config.toml
n_layer = 9
d_model = 640
n_head = 10
n_kv_head = 5
head_dim = 64
d_mlp = 1728
vocab_size = 20486
activation = "swiglu"
norm = "rmsnorm"
norm_place = "pre"
norm_eps = 1e-05
positions = "rope"
rope_base = 10000.0
rope_fraction = 1.0
qk_norm = true
attn_scale = 0.125
bias = "none"
tie_embeddings = false
parallel_block = false
extras = ["capped logits"]
init = "uniform"
init_std_qkv = 0.0317
init_std_o = 0.0
init_std_up = 0.0317
init_std_down = 0.0
optimizer = "muon_variant"
lr = 0.00193
lr_mult_o = 0.879
lr_mult_down = 3.0
beta1 = 0.93
lr_head = 0.019
warmup_steps = 0
schedule = "wsd"
decay_fraction = 0.845
decay_shape = "linear"
final_lr_fraction = 0.0
batch_tokens = [65536, 131072, 196608]
seq_len = 2048
doc_mask = true
train_tokens = 879700000
steps = 6874
dataset = "wikipedia_en"
MLP neurons of a small language model. Each row is named by its layer, matrix (down: output weights) and neuron, and shows model dimensions 80-207. Each number is 200 + 30 x the weight over its row's rms, rounded and kept within 0 to 999. A neuron's up and down rows have the sign that makes its largest values positive.
A block is one neuron, or neurons of one layer that tend to fire together. After each block is what it responds to, as a language model described it from the Wikipedia text at the highest values.

L4.down680,197,203,192,144,194,187,160,163,241,239,235,202,221,255,210,228,216,204,273,229,227,206,123,206,164,220,189,214,179,215,176,218,222,154,220,203,166,203,252,218,238,199,190,212,176,255,243,151,228,212,251,198,240,254,180,218,192,202,155,166,252,219,215,180,229,162,162,212,148,168,190,214,166,200,185,230,193,146,207,245,211,200,154,240,187,197,201,245,195,175,233,181,208,232,212,227,195,120,230,239,208,200,210,247,240,190,259,133,205,162,210,149,178,181,230,190,128,205,237,191,238,179,203,168,239,213,243,129
L4.down836,217,229,261,255,216,176,183,243,211,215,214,212,252,199,213,210,203,175,227,193,196,202,228,127,196,274,160,229,153,180,173,203,200,235,178,190,204,170,252,206,166,160,202,199,178,270,221,235,255,180,227,192,204,196,204,207,179,244,251,186,205,192,181,195,198,204,261,236,226,237,199,223,225,202,126,137,240,224,228,205,201,216,188,225,158,227,128,220,231,164,196,259,224,184,193,201,221,235,171,202,120,130,182,211,199,238,217,168,150,196,219,220,153,220,208,206,168,191,210,235,190,226,167,196,180,186,218,165
L4.down1013,231,214,232,207,152,210,146,187,216,208,209,171,207,216,170,190,197,187,163,216,169,148,151,249,198,231,257,216,241,226,214,183,185,213,212,198,203,220,229,224,192,220,176,208,208,254,214,153,217,264,176,147,197,203,228,233,201,157,211,207,240,152,259,120,197,214,190,136,205,180,237,202,205,198,175,269,229,186,210,203,222,209,173,186,193,187,214,173,202,178,212,225,178,166,230,207,184,197,206,164,166,191,197,197,246,215,217,187,204,246,171,193,216,173,229,178,222,190,222,217,187,186,183,184,149,190,173,185
L4.down1711,220,158,94,174,228,220,208,195,172,240,180,181,262,213,231,165,196,220,226,209,269,164,146,175,209,240,171,217,205,197,243,224,198,191,205,192,169,219,135,187,213,237,161,220,251,246,223,191,242,213,210,196,151,224,174,155,200,223,191,215,214,218,171,192,177,207,177,215,224,177,162,209,173,189,188,252,207,181,198,189,205,161,195,204,178,167,178,196,201,257,213,221,188,169,216,183,198,210,257,204,203,189,244,250,190,239,215,186,176,152,188,179,214,199,151,164,181,223,244,193,215,179,173,221,179,220,223,193
Responds to: Verbs of meaning or describing. Verbs or word-final pieces and linking prepositions that signify, describe or consider, right before their object, such as symbolizing, implies, evoke, thought of, described as, named after.

L3.down877,257,195,205,171,194,179,208,184,235,256,209,234,177,208,219,216,205,187,162,211,268,191,194,193,187,244,195,157,245,262,178,170,174,219,163,197,176,197,183,224,253,208,208,153,232,188,227,189,212,233,194,202,174,188,184,178,184,192,195,192,239,220,195,191,149,192,202,206,230,210,236,183,175,203,214,176,223,142,242,200,251,207,198,207,209,177,194,186,210,178,195,226,193,207,221,156,200,235,229,185,227,189,210,213,178,195,181,154,173,178,114,193,251,167,152,196,205,184,149,206,211,179,204,200,164,174,212,240
Responds to: Before a required object. The last token of a transitive verb or linking preposition, right before its object: violate, overthrowing, comply with, in excess of.

L2.down20,230,208,185,176,187,202,146,211,135,197,200,216,228,201,255,222,215,179,187,170,149,171,223,177,176,230,135,197,202,178,228,198,210,216,185,278,225,186,206,229,234,218,188,188,237,132,213,214,170,155,233,229,204,159,225,192,238,246,223,173,157,195,270,212,240,186,202,157,227,198,236,197,215,205,149,217,183,170,190,265,191,197,187,217,194,196,257,190,176,179,272,186,177,228,204,252,206,231,239,252,202,222,201,242,195,215,245,213,190,218,177,265,255,165,230,179,216,180,200,215,195,180,187,205,209,208,248,205
L2.down267,214,195,195,196,140,185,206,252,218,212,183,147,217,223,176,186,226,146,184,154,206,188,199,212,209,159,206,225,150,208,139,164,202,217,186,236,167,129,210,238,178,245,204,217,200,87,219,219,205,201,207,135,171,220,207,222,177,207,237,202,174,195,198,210,232,185,186,143,218,187,210,230,215,211,198,216,220,258,176,197,273,164,209,228,189,173,229,194,192,174,202,223,203,246,181,208,192,169,203,204,226,200,197,208,245,207,220,234,119,210,174,229,160,227,172,212,158,209,192,224,207,164,165,180,220,201,202,207
L2.down527,144,200,194,239,208,249,231,204,169,183,217,182,206,244,242,218,190,207,245,191,167,203,200,201,216,154,188,183,220,246,174,209,174,188,181,137,214,223,156,229,179,192,233,192,200,171,196,205,182,276,232,207,194,223,200,176,222,187,226,193,232,169,214,149,192,191,216,208,195,203,169,196,191,155,218,154,205,219,202,186,216,230,203,195,265,227,187,177,181,249,195,163,185,213,204,190,220,250,219,270,274,141,210,230,232,176,199,236,183,226,197,197,188,185,184,200,227,202,218,203,185,238,145,228,205,229,204,179
L2.down1258,154,188,169,189,209,223,204,224,190,184,187,121,230,210,220,188,191,240,229,241,224,140,169,192,253,151,281,206,205,164,248,210,210,241,181,247,241,210,242,248,205,219,189,226,192,162,173,230,211,214,234,165,215,198,207,109,225,219,217,218,203,193,216,234,191,199,243,143,186,170,194,244,187,218,196,178,200,159,215,185,213,225,203,199,247,260,203,189,183,271,164,198,251,144,261,195,184,199,245,199,206,221,154,198,153,171,216,213,208,215,198,191,205,219,183,198,210,229,183,163,208,205,171,224,194,160,235,217
Responds to: Delimiter after a number. Table separators such as | or ; right after a number in sports stats rows (e.g. "17 |", "6;"), plus "of" after one/three and "years" after numbers.

L4.down106,216,218,241,185,191,154,230,200,187,248,211,200,209,171,253,189,217,241,182,242,180,202,201,231,217,165,205,144,160,238,205,208,223,253,236,116,253,157,236,234,209,157,164,189,173,184,170,194,203,226,193,226,191,264,160,209,230,160,232,260,244,193,239,234,247,245,165,258,163,191,155,214,185,228,202,151,178,204,209,167,198,195,263,214,193,217,170,212,198,241,167,225,190,154,219,184,218,194,183,219,212,185,166,157,178,215,215,215,191,144,192,210,253,153,170,201,153,224,188,196,231,204,201,198,257,231,251,142
L4.down1012,174,193,234,167,205,153,201,213,171,203,189,189,260,187,193,201,209,147,237,249,184,182,202,210,247,214,197,221,218,171,180,228,206,180,185,201,182,179,205,183,167,162,176,166,178,135,138,246,189,215,227,203,177,260,241,217,198,196,204,216,254,202,227,191,186,248,218,222,178,184,185,229,206,219,236,216,255,211,168,163,227,164,209,185,203,220,196,125,235,216,157,244,266,156,213,191,182,211,183,181,205,225,231,182,230,179,221,231,153,213,250,232,185,231,184,236,225,208,159,198,215,213,160,185,234,187,195,191
L4.down1191,164,210,209,216,198,130,166,210,183,222,215,222,222,225,161,170,191,153,206,209,195,166,170,196,189,159,218,241,230,269,112,190,214,197,233,199,173,210,247,143,199,213,187,198,226,216,225,226,221,216,196,205,169,243,209,196,197,221,168,189,182,206,217,197,170,165,196,235,184,186,218,258,273,213,219,243,117,221,225,189,181,210,210,241,231,231,194,255,244,173,205,178,204,204,181,207,186,157,217,125,191,213,224,208,246,215,210,168,228,193,224,251,196,166,224,181,215,178,221,203,213,211,211,252,224,223,229,174
L4.down1391,196,192,123,188,187,147,226,229,214,177,205,176,155,247,198,166,201,224,185,243,178,214,238,250,184,253,202,193,191,231,244,253,214,202,243,202,204,173,193,211,198,245,242,177,251,230,234,169,161,247,217,234,217,165,250,252,181,195,167,226,154,193,212,183,218,232,217,204,204,186,194,229,205,165,141,162,208,205,203,182,244,223,219,216,276,174,223,207,208,240,199,201,241,169,216,191,199,177,188,176,208,193,186,179,226,226,176,182,209,187,188,234,191,216,162,224,180,178,180,215,227,215,185,194,223,262,189,196
Responds to: Predicative "one of" / copula. Mostly "one" right after was/is in "X was one of the first…" descriptions of people, groups or places, plus copulas was/is/be/as introducing a predicate.

L2.down318,129,244,216,206,178,193,154,171,222,222,244,163,174,206,205,266,195,197,164,206,223,238,212,249,190,199,209,213,237,206,195,183,175,189,197,236,255,180,195,233,131,221,166,250,244,199,254,255,186,171,181,233,216,162,205,220,173,233,123,188,191,234,244,192,194,176,207,189,180,191,209,207,177,261,184,220,146,179,172,140,198,230,231,247,175,202,165,181,224,212,217,212,214,210,221,230,240,165,171,203,179,182,227,173,208,229,209,226,162,191,177,229,225,206,226,151,208,188,198,124,200,201,198,229,133,186,207,219
L2.down809,210,162,186,232,184,152,179,259,224,222,204,207,150,216,189,205,222,196,239,93,262,175,167,157,198,179,193,265,242,148,201,160,196,235,204,217,168,189,266,272,192,207,196,192,212,284,211,209,243,176,184,253,197,170,193,204,191,168,189,221,176,123,197,192,211,188,205,181,237,209,206,221,197,258,204,209,155,195,201,208,183,194,196,223,217,178,164,169,209,240,227,186,207,214,197,212,174,178,199,216,191,208,284,251,217,175,227,185,226,195,234,248,243,226,253,176,233,197,224,134,189,206,225,231,162,204,211,210
L2.down908,211,189,167,213,235,181,219,206,235,218,235,200,218,243,207,248,188,166,270,232,218,214,241,244,170,225,187,188,185,222,173,196,268,266,142,214,135,176,199,196,205,194,207,192,265,299,205,142,192,230,212,226,210,192,220,180,257,152,204,170,243,209,228,202,240,186,195,200,212,158,224,197,183,247,178,229,172,184,210,233,211,168,190,302,169,196,228,195,210,238,216,160,177,109,185,213,147,203,229,187,171,156,179,158,217,225,234,197,218,186,235,243,216,168,183,178,193,241,167,200,196,194,216,190,224,168,197,264
L2.down1654,211,196,193,226,220,195,203,136,238,226,225,279,185,160,240,188,200,179,198,178,174,186,201,239,149,219,220,174,170,204,174,143,243,216,168,189,163,202,236,203,167,195,158,224,170,209,221,226,230,158,133,237,158,179,253,236,189,224,150,170,217,142,167,208,208,191,186,147,211,237,206,201,146,227,186,179,167,199,171,158,180,159,161,187,241,207,170,228,191,192,236,169,189,193,206,187,256,215,218,208,181,187,197,124,206,205,232,166,206,222,158,250,200,198,184,189,239,197,217,167,175,275,227,158,143,161,222,218
Responds to: Transitive verb completions. Final pieces of split transitive verbs that take an object, especially examine or critique (explores, censored, examines, criticise), plus topic prepositions like on, about, of.

L3.down30,208,220,187,172,172,183,201,208,188,198,202,235,131,185,253,195,213,255,254,199,213,203,251,244,193,249,177,173,202,139,140,200,219,266,199,176,205,213,206,275,231,164,230,158,258,198,205,229,187,179,263,179,186,199,205,217,194,227,215,302,202,182,181,198,243,179,245,240,213,225,196,190,197,236,201,226,213,194,200,118,215,192,145,250,201,205,205,194,229,204,163,168,163,203,259,214,167,220,220,192,203,199,215,236,228,265,238,182,229,237,157,237,242,201,227,196,165,178,225,243,231,193,192,172,242,241,182,218
Responds to: One of the…. Mostly the word one opening a noun phrase like one of the signatories or one likely to, often after a comma or was; also as and scattered word pieces.

L4.down78,213,217,220,222,212,214,245,261,188,235,161,213,195,149,229,184,228,215,208,164,202,200,196,171,204,143,178,229,156,89,218,201,169,195,173,216,253,209,238,265,226,236,216,165,228,258,175,220,198,174,227,186,151,195,199,220,150,135,205,119,158,237,168,179,203,207,203,215,192,151,203,172,223,170,175,165,189,193,242,182,162,262,212,214,211,198,164,225,184,173,186,174,145,236,159,192,231,264,162,211,197,248,194,263,237,221,285,179,169,194,171,187,202,216,188,199,220,204,211,217,233,166,189,207,225,221,133,191
L4.down489,179,221,155,222,171,156,233,205,207,214,197,174,106,218,207,192,255,253,251,217,252,158,173,196,207,179,219,232,212,220,201,176,186,205,236,170,269,168,163,166,152,213,243,200,231,225,211,217,165,184,216,179,274,173,193,238,201,203,263,218,165,239,151,256,170,226,198,133,206,188,211,182,186,201,214,201,206,198,179,231,234,195,170,223,228,247,220,213,166,207,148,231,155,280,231,236,158,191,264,214,222,181,209,235,213,187,200,206,178,208,209,202,214,223,245,177,192,186,215,218,215,277,145,178,175,173,184,200
L4.down597,237,214,229,237,168,190,254,204,232,267,233,204,238,223,163,196,152,198,277,185,195,211,186,258,192,211,167,200,196,217,139,188,267,201,154,212,194,204,157,196,176,160,196,143,267,210,137,195,147,235,201,171,179,191,199,209,188,211,227,151,183,174,227,110,185,205,188,234,212,212,179,195,181,193,191,231,221,226,211,228,184,216,162,225,226,265,239,180,200,142,199,219,240,211,228,196,209,220,168,199,231,210,241,205,226,194,219,165,185,158,208,208,229,254,205,225,198,198,234,243,128,215,207,221,261,193,179,158
L4.down1537,269,206,199,226,201,147,166,210,197,239,193,183,183,195,205,164,204,230,168,205,129,182,166,220,160,185,157,173,237,232,204,205,195,235,200,230,209,176,179,211,175,178,188,233,245,300,214,134,173,185,181,171,192,167,212,183,235,229,243,235,195,177,235,218,191,187,171,165,235,207,228,247,221,226,200,177,185,188,209,187,217,171,212,200,210,166,185,194,212,227,185,179,227,219,170,166,168,222,212,271,223,177,179,192,175,192,202,195,226,142,200,219,195,227,206,207,187,224,164,174,236,189,145,164,173,226,235,218
Responds to: Numbers within data rows. Separators and final digit pieces right after a number in tables and statistics, e.g. the pipe after points in league tables, last digits of vote counts or census populations.

L2.down553,234,203,197,201,175,189,195,192,193,236,259,193,164,247,151,149,232,206,185,209,198,198,161,197,211,177,186,182,242,206,187,198,216,158,249,206,230,196,216,185,239,164,203,249,196,179,189,217,188,201,203,199,246,200,208,260,160,185,269,189,151,152,193,196,167,171,199,198,176,173,263,223,246,260,209,194,173,184,245,216,213,225,184,201,206,209,163,232,181,230,204,173,157,141,263,194,178,251,259,192,198,193,151,210,166,198,182,269,168,135,159,188,196,193,242,209,256,197,216,250,197,183,207,211,197,186,256,112
L2.down950,160,183,187,228,210,187,173,250,230,247,232,173,204,238,177,209,192,216,198,233,199,230,163,173,178,184,223,203,196,195,207,175,137,200,193,216,192,207,227,232,203,201,245,235,199,284,202,181,200,214,184,182,160,177,240,159,182,197,215,145,224,212,160,228,194,195,185,230,235,217,174,210,165,238,200,170,222,236,169,178,210,206,248,239,149,196,184,218,195,213,148,174,219,228,236,186,159,143,177,169,197,192,224,164,112,188,134,188,194,176,211,231,204,199,150,167,167,246,209,171,167,206,113,253,195,223,145,164
L2.down1351,203,204,226,171,187,181,246,208,135,183,161,148,180,218,262,213,209,151,212,206,209,223,217,238,218,225,226,213,251,162,197,200,193,154,194,211,188,212,209,226,213,210,173,249,193,206,165,184,182,199,153,231,219,173,201,184,182,191,136,181,173,249,158,161,214,201,263,191,182,217,172,243,135,189,202,224,217,199,246,191,245,188,213,147,263,208,187,172,200,200,200,157,218,211,260,186,207,234,188,199,184,214,212,205,189,195,225,186,165,237,190,159,202,228,184,183,169,188,195,254,181,196,206,196,224,202,195,246
L2.down1467,274,188,163,217,125,175,208,211,159,180,197,248,247,180,222,235,190,216,200,197,202,243,224,224,205,184,172,225,246,198,189,171,222,230,209,223,185,184,204,275,202,242,214,195,226,125,193,215,175,234,261,202,196,229,241,177,183,194,179,195,155,228,181,170,227,143,192,242,209,188,219,222,207,150,119,204,174,236,208,204,220,212,228,243,194,187,243,236,234,203,261,202,207,167,252,237,230,175,227,179,215,200,127,220,232,208,198,186,190,171,235,188,232,213,228,218,184,230,173,181,140,172,144,195,192,208,191,173
Responds to: Partitive quantifier openers. Words opening a noun phrase that picks out or quantifies a member, mostly "one" before "of" (one of the worst), also "only", "a", and reflexive "himself/herself" after "finds", with scattered mid-word pieces.